Weights of a small GPT-style language model, trained from scratch on English Wikipedia: LayerNorm before each block.
MLP neurons of a small language model. Each row is named by its layer, matrix (up: input weights; down: output weights) and neuron, and shows model dimensions 0-127. Each number is 128 + 32 x the weight over its row's rms, rounded and kept within 0 to 255.
Before each neuron's rows, "fires on" lists the tokens most often at its 100 highest values on Wikipedia text that the model never trained on.

fires on: " |", ".", "\n", " (", ".,"
L4.up824 [110 122 180 185 129 106 118 118 143 130 135 155 204 110 131 109 125  81 133 100 132 114 114 154 130 115 110  92 136 107 131 121 107 121 124  90 124 123 139 151 110 134  65 209  63 164 144 168 120 198 120 150 103  98 141  86 117  43 169  90 142  68  95 115 127 138 184 103 138 144  94  86 103 107 151 156 143  82  89 103 160 145 191  67 123 129 136 126 114  29 106 161  96 130 120  93 101 121 172 135 123 135 109  71 130 139 158 101 157 126 109 129  92 107 155 113 126 162 150 113 142 108 158  81 134 141 121 144]
L4.down824 [133 122  92 161 134 119 116  89 149 111 125 105 130 127 109 158 110  95 106 132 172 122 114 159 148  73 125 131 170  94 174 121 132 165 185 112 121 120 147 125 136 159 125 161 215 118 124 128 101  92 134 120 146 151 157  80 155 121 130  82  63 188  91 116 113 166 152 150  60  89 107 186 117 128 108 148 121  55 114 110 160 105 122 167 111 145 164 174 124 154 149 144 123 155 152  97 147 145 187 181 104 115 138 138  99  97 148  89  26 114 155 124  78 127 157 118 159 105 176 141 170 112 131  89 103 130 118 173]

fires on: ",", " (", "3"
L4.up388 [113 158  95 131 132 117  82 109 162 124 125 100 156  97 136  98 146 131 150 132 105 174  67 142 119 135  80 102 152 121 135 147 117 113 141 153  85 136 142  80 143 150 118  75 118 118 162  96  95 148 124  82  82 147 168 146 105 162 187 143 108 151  74 125 110 152 131 150 160  57 121 123 125 105 136  89 112 142 118  97 103 170 153 146 102 147 107 103 148 113 124 141 128  96 160 168 145 141 151 100 116 158 129 173  90 131 181  62 110 151  95 118 168 145  68 163 150 162 111 150 122 132 164 124 128 106 159 161]
L4.down388 [157 148 170  97 120 113 159  96 123 200 173 112 152 112 135 134  63 156  56 117 155 110 160  89 116 114 227 146 210  87  81 137  80 141 104 188 100 143 159 157 123 105  67 127 163  92 114 177 128 131  83 132 159  64 125 155 109 140 104 118 126 121 137 131 123  95  61 112 147  70 167  64  88 157 135 154 111 182 164 127 144 161 151 131 155 160 169 214 121 105 124 154 122 161 103 119 131 101  78 167  88 182  51 180 156  56 152 185 100 116 131 141 129  72 112 151 153 131 126 163 111 108 147 118 156 107 123 183]

fires on: " l", " part", " addition", "L", " involved", " as"
L4.up2542 [107  88  59 192 122 163 135  80 130 134 135 109  80 141 155  63 176  96 124 163 111 113 160  75 130 117 117 129 104 157 142 110 134 161  78  89  87 102 137  76 159 144 182  97 126 143 148  99 100 164 116 166 204 124  90 149 143 116 102  97  98 133 104 129 165 143 132 139 159  97 129 167 141 132 129 132 191 115 130  71  85 117 135 155 165 176 129  59 107 106 128 134  84 156 160  82 129 126 157 123  80 158 159 123 129  94 187 115 111  91 133  81 133 162 135  91 108 133 108  54 129 103 126 137 156  97 100  51]
L4.down2542 [161 107 146 126 184 103 105  96 110 104 187 108 121 160  79 161  73 168 119 122  82 153 163 166 103 143 151 143 113 100 139 116 129 130 173  96 161 122 104 187 120  84  91 112 146 113 163 105 200  98 182 134 101 115  98 180 148  96 110 131 144 153  80  92 155 125 140  98 168 156 123 137 130 152 127 163 147 133 112 111 139  83 124 157 149 147 122 144 120 152 136 180 143 159 165 117 167 127 131 122 167 165 136 150 110 174 101  63 112 118  97 138 123 147 118 124 152 150  79 113 103 181 120  76 153  91 116 160]

fires on: " C", " A", " W", " Am", " Li", " O"
L4.up860 [137 106  96  98  99 167 179 152 150  85 104 174 100  99 111  86  85 105 103 123 119  80  85 104 133 132 175 128 143 178  85 126  99  86 163 127 165 146 139 153 165  90 165 155 138  58 144  90 188 182 113 120 157 172 171 187 121 120 129 153 141 107 160  85 132 166 153 133 143 163 147  91 108 113  86 197 150 146 160 120 190 139 166 149 110 122 172 107 153 110 114 108  84 120 141 190 140  81  73  65  92 134 152  93  88 164  78 113 118 140 140 125 117  93 103 116 154 148 148 132  94 115 114  86  98  77 149 145]
L4.down860 [143  52 120 122 125 125 148 116 163 158 115 121 111  74  76 152 140 151 131 150 159  95 169 131 127  84 116  98 183 112 144 158 155 117 107 108 140 108  93 119 121 183 142 151 119  64 130 165 145 107  90 156 205  77 115 116 167  78 144 147 126 106 155 150 128 100 205 172  96 132 142 141 163 161 139  79 128 132 117 183 150 122 139 143 113 170 142 127 156 113  79 152  81 134  86 155 130 103 138 127 126 119 158 159  65 121 123 106  60 154  90 162 114 122 150 101 146 164 115 133 147 102 146  95 154 138 142 118]

fires on: "-", ":", " the", " after", " was", " in"
L4.up598 [142 155 150 172 158 132 197 116  94 154 150 127  67 133 113 127 155 153 157 203 117 136 154 143  54 148 132 124  46 105 150  77  95 120 115 123 196 109 159 157 217 161 140 125  68 112 108 162 126  67 118 122 118 150 101 127  93 128 126 140 106 153 144 111 147 144 152  76 172  88  96 117 107 152 109 140 106 113 135 142 132 109  92 145 126  79 152 169  96 123 144 132 102 133 145 111 113 147 127  76  73 180 152 123 141 155 164 122 113  67 120 129 161 150 106 132 154 158 156 138 168 112 112  95  93 120 116 199]
L4.down598 [143 128 151 102 134 180  73 118 157 168 113 126 122 117 120 160  83 119 134 192 151 138 124 120  89 178 139  78 133  88 140 167 143 126 148  82 156 123 153 109 120 128 166 172 121  83 126 102 147 109 183 110 188  91 112 110 100 119  87  74 148 165 136 169  99  51 127  87 109 119 123 175 129 124 125 183 111 104 140 124 166 189 124 129 144 130 126 105 146 173 163 120  56 137 119  98 126 149 103 150  91  58  73 120 125 170 111 110 150  98 180  95  90 195  57 108 123 127 151 160 147  91 129 118 159  65 119 117]

fires on: " ", ".", "-", "\n", " much", " —"
L4.up572 [138   2 132 196  73 145 119  98 166 153 122 144 158 135 125 128 106 109 135  96  72 151  46 112 117 125  74  93  97 128 181 152 162 158 144 121 159 123  63  92 115 115 133 103  91 144  83 127 161 173 119 166 129 140  99 142 118 156  97 160 187 101 127 143 125 138  96 137 109 118 179 109  77 174 118 106 168 125 130 163 102 168  82 165 125 175  89 104 149  93 137 121 133 110 164 135 135 101 174 126 162 118 156  88  91 139 149 162 132  90 120 145  76 191 152 181 132 206 141 124 118 101 147 105 109 185 117 147]
L4.down572 [124 147 108 118 195 111 120 156 133 130 126 176  96 135  89 136 105  72 128 122 197 131 105 114 122  97 105 105  96 107 110  98 117 160 187 114 155 132 112 113 177  88 142 144 125 142 140 189 116 152 163  94 137  96  98 160 141  99 150 175 108 120 113 166 125 131 140  64 148  62 124 146 124  92 165 108 162 145 104 118 117 155 153 134 142 174 150 148  76 122 196 186 111 105  66 108 109 111 120 191  98 144 137  92 128 110 144 142 144 126  48 125 200 105 132 129 126 161 203  94 118 115 134 123 196  79  73  54]

fires on: ".", " by", " Minister", " Major"
L4.up2114 [208 150 114 189 124 116 118 130 141 123 182 107 182 155 163 113 189 205 169 109 117 146 190 107 165 162  95 149 122 103 113 116 157 136 135 101  96 109 127  88 172  66 143 129 120 118 136 135 119 140 196 160 135 155 115 136  75  71 138 129 110 125 109 174 130 125 109 176 123 166  83 145  58 120  42 171 128  93  88 136 116 138  65  77 137 106 201 166 116 128 144  92 134 128 130  89 112 117  83 118 131 130 121 111 162  89 155 131  77 126 141 156 104 135 136 120 194 142 122  90 197 116 113  55 149  62 143 111]
L4.down2114 [144 121 101 116 146  83  60 169  66 139 160 150 145 153 116  97  68  97  84  99 108 102 164 183 152 184 175 107 191  86 119 140 121 146  91  13 102 214 130 147 145 153 141 122 117 104 175 101 166  80 172 103 121 177 137 108 162 126  63 133 149 168 177 157 112 107 167 122 127 119 124 129 155 161 151 196  77 118 122  83  87 127 145 106 204 137 151 104 154 125 169 118 138 195 102  74 150 150 119 154 118 100 107 109 147 122 165 115 150 125 159 122 166 161  78 173 190 135  87 141 127 107  85  76 117  96 115 147]

fires on: " (", " season", " year", "ic", " at", "n"
L4.up2306 [111  90 113 159 108 121 112 191 104 118  88 167  97 132 213  94 156 151 173  85  91 143  84 111 150 114 135 122  95 126 143 153 109 151 199  76 164 153 116 104  44 133 135 119 113 181  62 100 189 131  84 122 164 112 109  70 160 141 161 117  97 109 174 130 139 165 141 102 166 100 123 117 110 113  72 135 134 144  88 101 136  83 111 128 169 137 142 138 131 202 160 174  78 151 154 134 107 203  75 109 114 118 131  94 103 159 101  81 118 182 121 120 131 178  78 120 135  66 138  99  71  47 152 110 110 124 125 134]
L4.down2306 [ 84 168 172 186  99  85 162 126 133 191 122 100 131  86  85 214 116  86 138 126 123 108  91 134  81 172 122 163 107 201 131 143 110 101  66 112 156 118 136 148 156 186 121 155 166 111 123 128  83  33 122 141  84 143 133 154 100 114 115 174 123 120  84 104 127 199 164 161 136  74 111 138  69 144 176 152 203  55 160 147  96 121 147 121  81  85 126 134 125 111 193 130 131 146  71 123 125 129 116  94  86 213 124 123 162  80 131  97 142 109 131 125 134 150 178 138  70 144 103 149  69 183  98  95 101  96 110 131]

fires on: " (", " in", ";", " In", "ase", "u"
L4.up1728 [151  90 158 147  89 124 168 161 189  73  76 139  91  75 101 118 118 175 102 102 137 109 192 207 130 122 106 112 115 158 118 184 183 133  72 132  83 121 150 112  91 161 122 152 160 110 171 129 108 184 149 122 225 135 146 136 102 115 143 152 114 174 156 135 104 181 204 155 159 121 160 100  95 100 158 140 180 158 165  50 185 106 130 123 179  56  91 134 132 128 115 132 150 110 114 115 121 154  88 142 128  69 105  75  56  77 107 185 146 100  91 101 123 192 125 124 131 142 170 142 194 129 118  92 111 112 113 127]
L4.down1728 [137 135 128  97  56 112 100 102 150  95  73 182  80 116 107 128 153 110 108  73 131 155 139 155 141 149  93 121 147  66 155 184  93 116 156 151 127 103 125 131 105 125 175 128 173  80 140  56 166  93 136   8  65 121 154  74 143  94 147 133  89 121 102 102 125  79 179 109 153 133 123 169  73 167 159 204 133 119 139 124 143  36 120  73 132 158 154 146 146 165 146 115 138  82 158 104 108 148  97 108 133 128 140  91 121 120 201 108 107 138  99 126 160 129 151 134  97 130  81 141  90 172 137 146  90  95 106 163]

fires on: ")", "%", ",", "\"", "),"
L4.up59 [125 119 125 103 147 153 113 162 114  60 200 153 125  86 195 181  76 154 165 144 104 192 127 141 177 126 103  85  98  90 131 113 133 129 120 125  71  97 126 121 122  80  71 128 163 174 178 131 130 101 131 176 100 165 130  74 105  95 122  90 137 132 157 124 102 104 123 148 130 187 175 101  64  95 115 129 187  91 169 100 134  89 135 128 128 155 156 104 138 110 141 175 155 115 146 126 154 166 178 123 103 117 109 149  65 107 120 153 106 154 170 135 141 104 131 100 116 134 156  91  67 152  80  54 164  54 145 140]
L4.down59 [123 101 138  99 133 141 111 109 158 124 146  98 113 154 158 131 134 129 125  88  85 144 143  97 100 115 170 139 153 140 123  92  89 114 150 149  37 147  51 115 114 141 149 140 134  91 114 118 162 110  86  83 122 134 129  84 187  85  94 139 168 119 112  65 103 120  72 115 120 123 136 196 101 203 177  70 143 144 142  56 141 100 157 163 142 124 134 138 134 112  72 128 159 159 172 147 109 126  80 112  67 135 120 172 126 112 132 171 115 108 148  75 101 127 109 125 135 148 106 130 121 132 139 114 164 123 160 171]

fires on: " an", " l", "l"
L4.up764 [130 141 110 136  95 137  95 116 181 113 157  81 103  64 139 177 129 164 142 137 105 147 123  73 125 110 132  99 121 147  99  93 206 169 210 103 106 109 160 121 132 169  93 182 182 108 137 116  98 125 133  97 133 110 133 143  93 133 133 137 179 179  88 139  72 130 122 126 175 125 149 127  88 138 103  37  69 161 122 140  65  70  98 174 146 150 140  77 155 131 175 136 103 137  84 127 141 165 123 122  85 117 189 162 101 120 145 101 124  70 183 111  90 116 152 128 121 131 117 149 124 127 104 134 105 152 112 144]
L4.down764 [135 172  84 125 140  91 127 125 216  93 122 125 111 107 118 190 153 147 161 123 144 158 162  97 126  79 144 130 120 112 110 140 101  97  91  68 194 121  82 123 140  89  91 188 166 153 128 122 169 137 142 148 183  93 168 154 121 177  93 104 188 129 161 123  80 159 178 126 167 146 144  67  84 132 112 113 104  88 159 187 161 122 183 154 144 166 131  89 164 167 103 150 121 161 125 170 135 192 100 215  66 122  66 124 127 113  79 154 155  78 122  91 130 101 198 119  75 116 154  74  61 163 154 172 175 201 151 149]

fires on: " C", " H", " S", " M"
L4.up757 [ 44 102 127 184 115 118  85 162  91 112 140 132 114 150 129 130 128 158 131 121 112 139 123 145 136 109 125 137 153 108 133 108 180  95  94 147 169 149 169 110  88 119 134 198 126 105  82 128 106 140 136 149 150  87 161 182 162 136 170 133 126 142 114  92 140 118 177 130 143 172 170 135 112 107 107 145 144 106 142 110 123  66 137 112 161 139  90  51 112 151 162 149 112 164  37 113  86 123 108 177  44 202 100 152 148  69 107 143  46 106 105 173 163 123 114 129 227  82 107 176 127 160  87 114 148  87 151 105]
L4.down757 [ 72  86  86 121 122  88 121 131  89 148 124 145 166  46 168 143 167 101 126  98 173 130 174 137 218 144 188 116 135 107 137 140 163 144 104 105  53 121 173 114  99 141 142 107 119 116 135 124 158 163 141  98 143  97 124 139 140  95 100 121 111 140  70  88  70 143 124  85 130 129 114 126  77 131 129 136 170 146 151 149 225 130 107  99 139 186 131  84 169 149 172 193 185 113 121 123 173 185 123 160 136 213  93 124 111 192  97 122 116 115 129 167 190  63 140 160 112 120  99 151 109  91 165 159 177 103 178 114]

fires on: "-", " (", "0"
L4.up523 [155  89  98 128  90  65 153 104 167  97 118 125 126 104 101 144  94 144 156 116 171 166  73 131 146  84 161 159 172 149 131 127 155 166 130 120 116 115 182  72  80  95 156 105 151  73 132 122 219 167 154 147 134  94  96  75  82 136  99 105 155 158  86 173 127  83 101  84 132 171 111 156 127  62 207  60 124 193 103 182 179 106 120 122  70 125 149 145 147 111  58 142 142  79 134 141 154  86 125  76  72 136 131 117 156 163 123 124 212  96 114 168 144 137 166  97 154 101 126 114 135 124 132  69  63 164  96 173]
L4.down523 [ 57 155  63 123 141 115 115 118  73 132 138 126 109 146 111 128 110 175 162 109 150 173 164 174 126  81 120 147 164 132  81 185 157 155 113 138 164 131 141  84 152 110  73 130 129  82 126  70 192  95 130 125 125  68 173 150 144 137 170 108 124 116  71 202 165  92 143 120 122 132 153 129 154 162  98 119 134  88 108  56 122 163 130  84 189 177 111 120 133  77 121 145 108 149 103 114 135 103 141  84 136 100 134 150 129 126  68  81 146  77 161 146 139 121 121 110 137 109 101 100 129 110 146 105 113 167 145 150]

fires on: ":", "\n", "uff", "ap"
L4.up16 [126  50 148 159  84 122 122 127 100  88 157 129 147 112 108 111  88 175 163 145 141 128 134 124 170 128 104 103  72 185  65  76  99  60 171 179  98 117  90 136 126  88 122 121  89 204  95 119 125 142  81 140  76 131 108  92 128 129 158 146 131  83  96  96 125 134  82  81 114  84 115 121 134 181 154 127 118 106 110 153  95 114 114 118  86 123 104  78  69 169 153  73 186 106 101 118 147  85 108 143 204 149  88 102 115 131 125 135 139 199  79 102 152 148 102 168 120 169  98 143 159 143 145  94 127 187  96 102]
L4.down16 [113 126 150 226 143 160 168 103 111 100 138  89 129 201 120 118 171 180 114 101  98 144 130  68 123  88 129 139 125 138 113  78 127 160 217  90 169 132  70 100 106  91 157 149 105 138  94  71 104 147 137 126 125 114 143 107 158 197  82 156 102 141  80 117 131 181 189 115 150  95  86 109 128 152 169  83 127 123 184  83 216 126 168 143  91 162 148 199 100 114 124 153 164 154  78 202  65 155 131 134 156 101 156 154 118 124 106 193  65 148  62 186 128 133 137 121  63 131 162 127 133  46 112 158 152 120 123 113]

fires on: " that", " his", " following", " for"
L4.up755 [164 138 109 155  85  92 141 131 155 152 187 114 184 149 156  47 121 109 167 108 130 146 147  90 108 122  75 118 136 107 120 110 125 119  81 164 121 128  85 151 119 121  85  95 110 170  65 173 143  72 118 125 118 100 114 182 164 167 168  99 141 136 114 135 175 144 171 127  99 101 126 199 135  78 127 140 115 189 154 138 156 126 126 153 107 148 124 132 116 137  98 144 113 113 153 140 148 123 160 126 150  85 114 179  99 160 166 185 107 103  98  62 195 103 162 143  74  90 142 134 149 122 118 154  69 156 177 103]
L4.down755 [134 123 112 163 196 168 148 156 109 138 136 145 153 122 138 168  98 147 120 127 114 139 119 146 168 111 100  71 101 118 124 169 118 178 109 107 147 140  94 146 126 152  73 152  58 125 179  57  45 136 107 103 109 160 119  69 111 133 144 126 142  84 147  90  85 153  82  70 117 150 143 110 113  96 125  84 126 182 172 148 168 141 160 109 165  91 139 128  75 120 130 132 107 131 109  84 107 143  95 104 121  96 141 151 147 112 119 110  78  99 104  99 130 102  98 133  83 111 145 100 151 202 137 112 112 130 145  94]

fires on: " of", "s", " his", ":", " her", " American"
L4.up705 [151 175 124 191 151 100 166 127  94 117 120 130 135  65 120 150 121 112 164 129  98 139 130 127 164 244 114 176 161 166 147 128 117 151 122 115 120 110 145 100 150 106 185 109  83 111  67 124 168 167 122  61  22  98 115 107 126 185 124 142 166 108 135 139 157 140 164  98 111 125 162  74 161 120 109 121 112  64 108 158 132 157 153 167  99 107 119 154 103 135 140 132 108 116  70 159 121 103 105 113 136  89 146 114 100 141 176 186 172 112 149 101  71  98 139 154  93 187  94 137 130 107 125  94 132 118 104 102]
L4.down705 [128 145 127  76 113 173 105 108 126 172  53 116 167 119 150  96 164 163 126 132  88 157 132 179 139 193 158  87 115 117 118 132 117 132 162  96 106 151 137 141 132 188  71 104  76 134 152 177 143 116 126  97 162 132 128 118 147  93 146 119 126 190  90 167 105  89 113 141 163 111 150 103 149 161 146 132 150 146 197  58 140  89  87 142 121 106 163 129 158 157 174 166 131 134 143 115 122 100 111 153  97 114 110  88 100  97 134 202  86 152 125 120 125 142  91 102 151 101 138  80 139 102 147 145 106 133  83  94]

fires on: " N", " C", " Cl", " A", " The", " S"
L4.up1248 [ 27  64 104 170 103  93 122 148 156 135 149  92 114 156 157 107  64 133 140 156 144 117 114  97 159 161 134 145  97 105 107  82 130 147 139 132 104 113 142 144 123 120 184 139 131 177 116 133 113 127 115 107 116  83 142 150 160 144 144 215  88  92 135 157 181 108 186 191  89 117  97 146 121 183 114 127 148  94  94 153 113 175 178 125  67  82 182 100 173  93 174 121 152  44 146 154 120  69  57  70 160 175 147 116 107 112  98 143 134 126 105 164  71 112  61 107 141 101 125 143 174  73 132 125 120 137 166 106]
L4.down1248 [102 166 164 125  97 186 105  98 152 153 125 114  64 123 112  74 136 102 143 112 157 103 146 140 161 129 162  94 171 137 155 117 158  92 137 134 178 118 132 127 156 139  75  96 119 158  46 108 180 173 125 197 166 117 139 127 189 149 151 161  77 158  87  55 166 108 154 182 123 114 119  78  22 110 145 165 126 122  93 150 171 111 124  61 112 100 162 169 138 140 150 173 120 101 140 170 120  94 120 141 177  97 176 128 116 194  75 123 135 118  36 136 151 132 131 111 139 153 195 147 152 103 130 144 228  75 158 115]

fires on: " |", " "
L4.up1198 [160 172 195 135 158 143 108 132 123  41 194 139 134  81  81 158 199 164 143 121 118 172 162 130 115 214 123 133 144  92 119 148 126 183 119 118 141 106 166 121 100 136  82  48  50 108 152 159 117 130 102 142 143  95 168 135 128  95 119 128 117 133 163 192 192 104 147 138  93 168 145  78 111 139 133 137 109 144  99 164 113 138 188 129 117 137 111 107 140  96 169 188  78 107 110 168 110 148  55  96 157  96 107 122  82 131 118 147 117 141 114 195 120 150 161 119 123  74 125 222 156 105 127  58  92 122 127 132]
L4.down1198 [153 115 149  69  34 197 148 102 123 112 103 117 144 119 138 111  84 109 137 130 144 173 124 116 122 150 131 155  66  86 127 132 133 173 183 135  93  98 167 140 135  82 191 169 120  49 117 179  54 140  79 140 189  68 168 175 142 129  94 134 117 150 153 124 155 163 169 175 147 123 153  67 136 121 187 122 145 196  92 142 148 127 105 130 107 141 130 158  69  74 188 145 183 151 138 139 114 153 201  82 134 133 137  99 123  69 129 147  90 138 144 144 110 137 140 153 163 143 165 153  85 147 117 134 100  99 122 172]

fires on: "-", "/", "ic"
L4.up399 [ 69  89  81 134 108 153 137 132 164 120 161 208 104 111 123  99 139 134 174 112 144 161 130 127 140 141 148 216 122 146 120  66 106 135 166 152 104  99 110 149 134 113 102 125 147 129  96 105 103 113 118 134  91 173 116  82 133 106 109 180 145 141  94 122 100 117 153 130  79  92 138 120 116 176 159 124  93  92 131 101 106 161 127 163  97 129 127 131 155 163 110 145 150 175 158 120 146 104  95 182  98 187 108 121  99 114 124 134 146  57 176 170 211 137 123  88  90  88 150 163 111 133 107 123 140 158 102 144]
L4.down399 [131 115 118  89 107 131 129  85  93 105 150  94 172 217 129 111 150 105 105 105 169 138  73  94 185 118 121 139  72 145 104 138 156 160  81 133 139 126 116 100 166  93 148 149 132 156 101  67 182 177 115 113 157  96 137 161 114 151 126 130 127 121 126 171 106 137 110  79 130 134 144  92 118 105 134  79  97 134  92 123 148 146 178 237 142 162 119 109 210 142 159 142 108  82 155 107 211 202 173 131 125  70 132 100 140 158 143 113 139 143 113 105  55 130 137 131 143 123 183 181 173 125  79  82 111  38 115 148]

fires on: " The", " Tr", " Royal"
L4.up1329 [174 170 106 167 108 112 130 152 165 105  90 105 139 138 139 158 117 173 118 141 168 199 156  70 191 132 137 130 102 117 128  61 167  92 112 110 150 114  49  96 102 150 165 137 121  71 154  97  90 119 160 150 141 136 179 139 110  85 128 141 113 150 161 140  66 110 159 135 149 183 131  71 126 110 142 149 171 102 100  25  46 128 108 128  78 134 146 109 159 133 138  67  97  94 156 152 129 106 146 101 104  50 146 122  90  96 165 131 163  98  96 144 100 132 125 135 125 177 102 100 140 124 107 118 172  77 106 117]
L4.down1329 [120 113  82 139 163 115 116  66 145 132  49  88 109 110 147 116 181 191 147 141 157 140 164 134 107 176 120  82 138 190 106  75 155 125  79  81 132  68 128 103 143 140  88 110 116 155 102 134 116  65 123 178 134 140 158 122 168 115 109 138  79 128 128 108 116 115 111 144 148 158 119  94  93 145 135 155 131 138 153  70 127 149 161  73  81 126 162 119 139 156 131 165  63  83 140 131 130 136 175 102 131 114  93 115 134 126  91  79 124 135 146 103  97 152 155 185 119 109 130  75 144 105 158 125 177 169 158 113]

fires on: "0", "-", " and", "ing"
L4.up61 [156 143 133  99 156  92 133  87  87 134  79 119 130 153 173 185 138 100 136  98 149 133  75 110 136 108 169 197 103  86 158  88  91  98  53  89 109  97 103 132 117 153  65 162 135 141 148 157 179 114  93 133  95  96 136 122 146  69 143 137 147 130 126 148  93  95 173  99 159 143  93 141  92 133 174 147 121 148 113 112 135 130 137 101 144 139 162 125 135 120 110 172 143 120 171 131 157 123 130  94 147 119 183 152 103 196 118  90  88 178  24 111 117 103 117 113 167  96 140  93 148 152 109 135 188 132 169 126]
L4.down61 [169 155 120 152 165 122 100 160 140 104  83 129 175  96 143 143  84  86 149 116 134 102 131 111 173 148 132 126  34 193 151 128 182 104 146 123 127  80 104 127 113 170 184 162 171 127 136 122 123 115 107 163 149 135 159  50 179 117 189  93 139 183 130 115  72  75 139 177 131 136 133 137  98 174  81 153 107 102  85 125 102  95 174 169 172 120  92 151 110 154 125 132 101 185  52 155 132 133 129 136 159 134 147 125 152  98  86 106 150  74 156 145 104 130 132 110 118 126 199 117  66  74 121 203  99 148 166 136]

fires on: " de", "-", " of", ":", " and"
L4.up155 [132 134 158 106 137 132 154 166 125 158  84 172  96 182  69 104  88 126 137 146 137 139 154  99  98 187 184 142 115 129 135 128 151 111 149 135  98  96 122 123 130 105 167  85 137 177  99 176 158 184 122 138  93 135  94  72 158 111 135 137 134 101 134 122 142  76 133 150 131 101 159 121 128 162 138 100 130  60 119 125  69 203 116 168  92 135 122 167 166  79 138 148 137 135  98 176  70 132 146  80 121 139 104 115 145 178 177 179 110 146  83 124 146 160 180 165 135 167 114 111 107 112 107 171 125 115 103 138]
L4.down155 [137 133 169 106  49 133 147 134  91 140 105 144  96 120  66 101 179 137 196 176 159 121 160 152 140 131 179  98 175  93  97 129 155 147 141  52  65 128 173 116 121 221  73 123  49 105 190  66 189 131 159 139 134 136 144 150 204 131 111 136 208 106 138 100 118  93 111 179 126 149  97 119 123 136 144 143  89 109 155  91 159 104 117 110 165 165 134 175 141 158 126 152 111  90 102 154 124 151 138 138 113  86 112 111 140 137  90 101 149 169  90 128 117 154 187 137 106 161 108 155 124 131  73 140 132 118 122 137]

fires on: "0", " (#", "voiced", "ah"
L4.up604 [113 133 113 199 135  90 117 146  30 156 159 103 119 119 120 122 126 175 150 115 138 158 109 143  93 133 172 136 127 144 105  99 115  85 138 112 172 164 168 136 179 138 128  35 196 120 125 109 130 151  96 198 162 152 172 109 145 147 123 156  95 126 157 110  91 162 125 124 113 147 106 134 152 106 215 129 111 170 102 127 103 134 120 118 121  84 114  71 104 126 124 160 177 150  92  97 134 126 139 143 146 141 117 105 119  88 133 134 187 162  98 139 112  97 241 101 108 119 109 151  96 149 178 169 161 112 133 111]
L4.down604 [101 170 110  85  65 138 120 108 137 117 168 155 227 127 112 171  97 181 163 106 179 125  85 102 126 112 129 178 154 180 125 146 115 131  99 157 119 147 186 134 107 178 157 140 171  74 167 155 177 135 107  65  83  78  87 123 114  50 118 114 152 149 103 135 111  87 125 137 123 144 115 111 130 180 123 118 125  44 120 156 163 116 147 123  73 130 161 161 100 120 133 140  87  96 137 119 142 185 145  64 122 170 137 124 171  98 174 172 162 142 143 117 111 142 127 140 127 106 144  97 108 104 108 202 184 130 168 136]

fires on: " St", " •", ".", " L", " W", " by"
L4.up2124 [117 114 121  97 153  58 137 155 122  88 129 152  94 143 175  67 126 145 113 115 150  81 123 171 124 132  92 107 162  97 134 153 180 147 104 156 116 104 174 181 128 163 127 121 107 105 129 145 122 131 121  45 149 113  94 144 112 178 133 171 150 181 142 164 152 122 151 134 167 103 127 133  92 115 130  78  98  89 121 105 117 192 148 163 197 142 182 101  78 147 149 180 142 166 123  95 136 141  79  86  75 114 139 152 131 132  86 107  85 111  31 120 176 123 156 155 161 142 109  69 142 125  69 135 156  77 172 145]
L4.down2124 [123 114 134 170 183 118 158 124 192 143 133 136  78 169  54 166 176 115 161  78 144 118 112 193 146 126  46 122 121  87  95 118 121 111 127 116 197 104 177 180  76 119 116 121 111  89 108 183 176 124 131 128  61 138  90 166  67 108 148 111 128 160 139 162 153 131 103 168  99 141 107 108 190 166 128 143  46 110 139 103 103 137 142  61 152 149 136  96 150  66 157 139 115 176 103 100 138 113 106 133  76 124 132 212 114 122 140 117 165 105 196 102 115 163  85 123 124 128 163 152  90  62 128  58 121 149 129 150]

fires on: " to", " as", " he", ":", " there"
L4.up1534 [127 154 161 161 167 103 131 128  81  71 130 133 161 160 135 102 136 102 194 174 148 180 154  52  95 142 170  85 129 190 123 106 125 144 227 163  61 118  62 140 125 136 136  77 148 136  99 148 181  98  98 111  49 138  99 142 143  70 158 144 117 121 171 101  89 178 127 106 155 112 169 160  83 125 122 128 101 124 183  87  75 145  77 116 159 118 106 168 135 166 168  65 217 150 106 153  62 148 163 134 146 122 115 121 148 182 150 162 113 113  88  61 118 140 145 134 134 157 138  91 140 153  87 124 116 168 104 117]
L4.down1534 [ 87 108  99 120  89 114 165 135 110 133 155 176 163  81 135 106  95 128 119 135 159 160 119 108 114 123 135 112 100 106 140 103 182 171 109 157 123 191 115 107 112 144 124 102  76 152 166 103 118 136 107 144 139 121 142  85 175 190 198  81 122 153  99 111 135 162 133  92 112  66 153 121  96 122 206 122 158 164 126  50 176 123 140 116  83 149 141 188 153  92 157 111 142 135  77 140 101 191 102 144 143 159 167 119 176 138 139 107 127 168 120 137 110  96 215 141 153 149 145  99 144 137 186 176 137 152 208 129]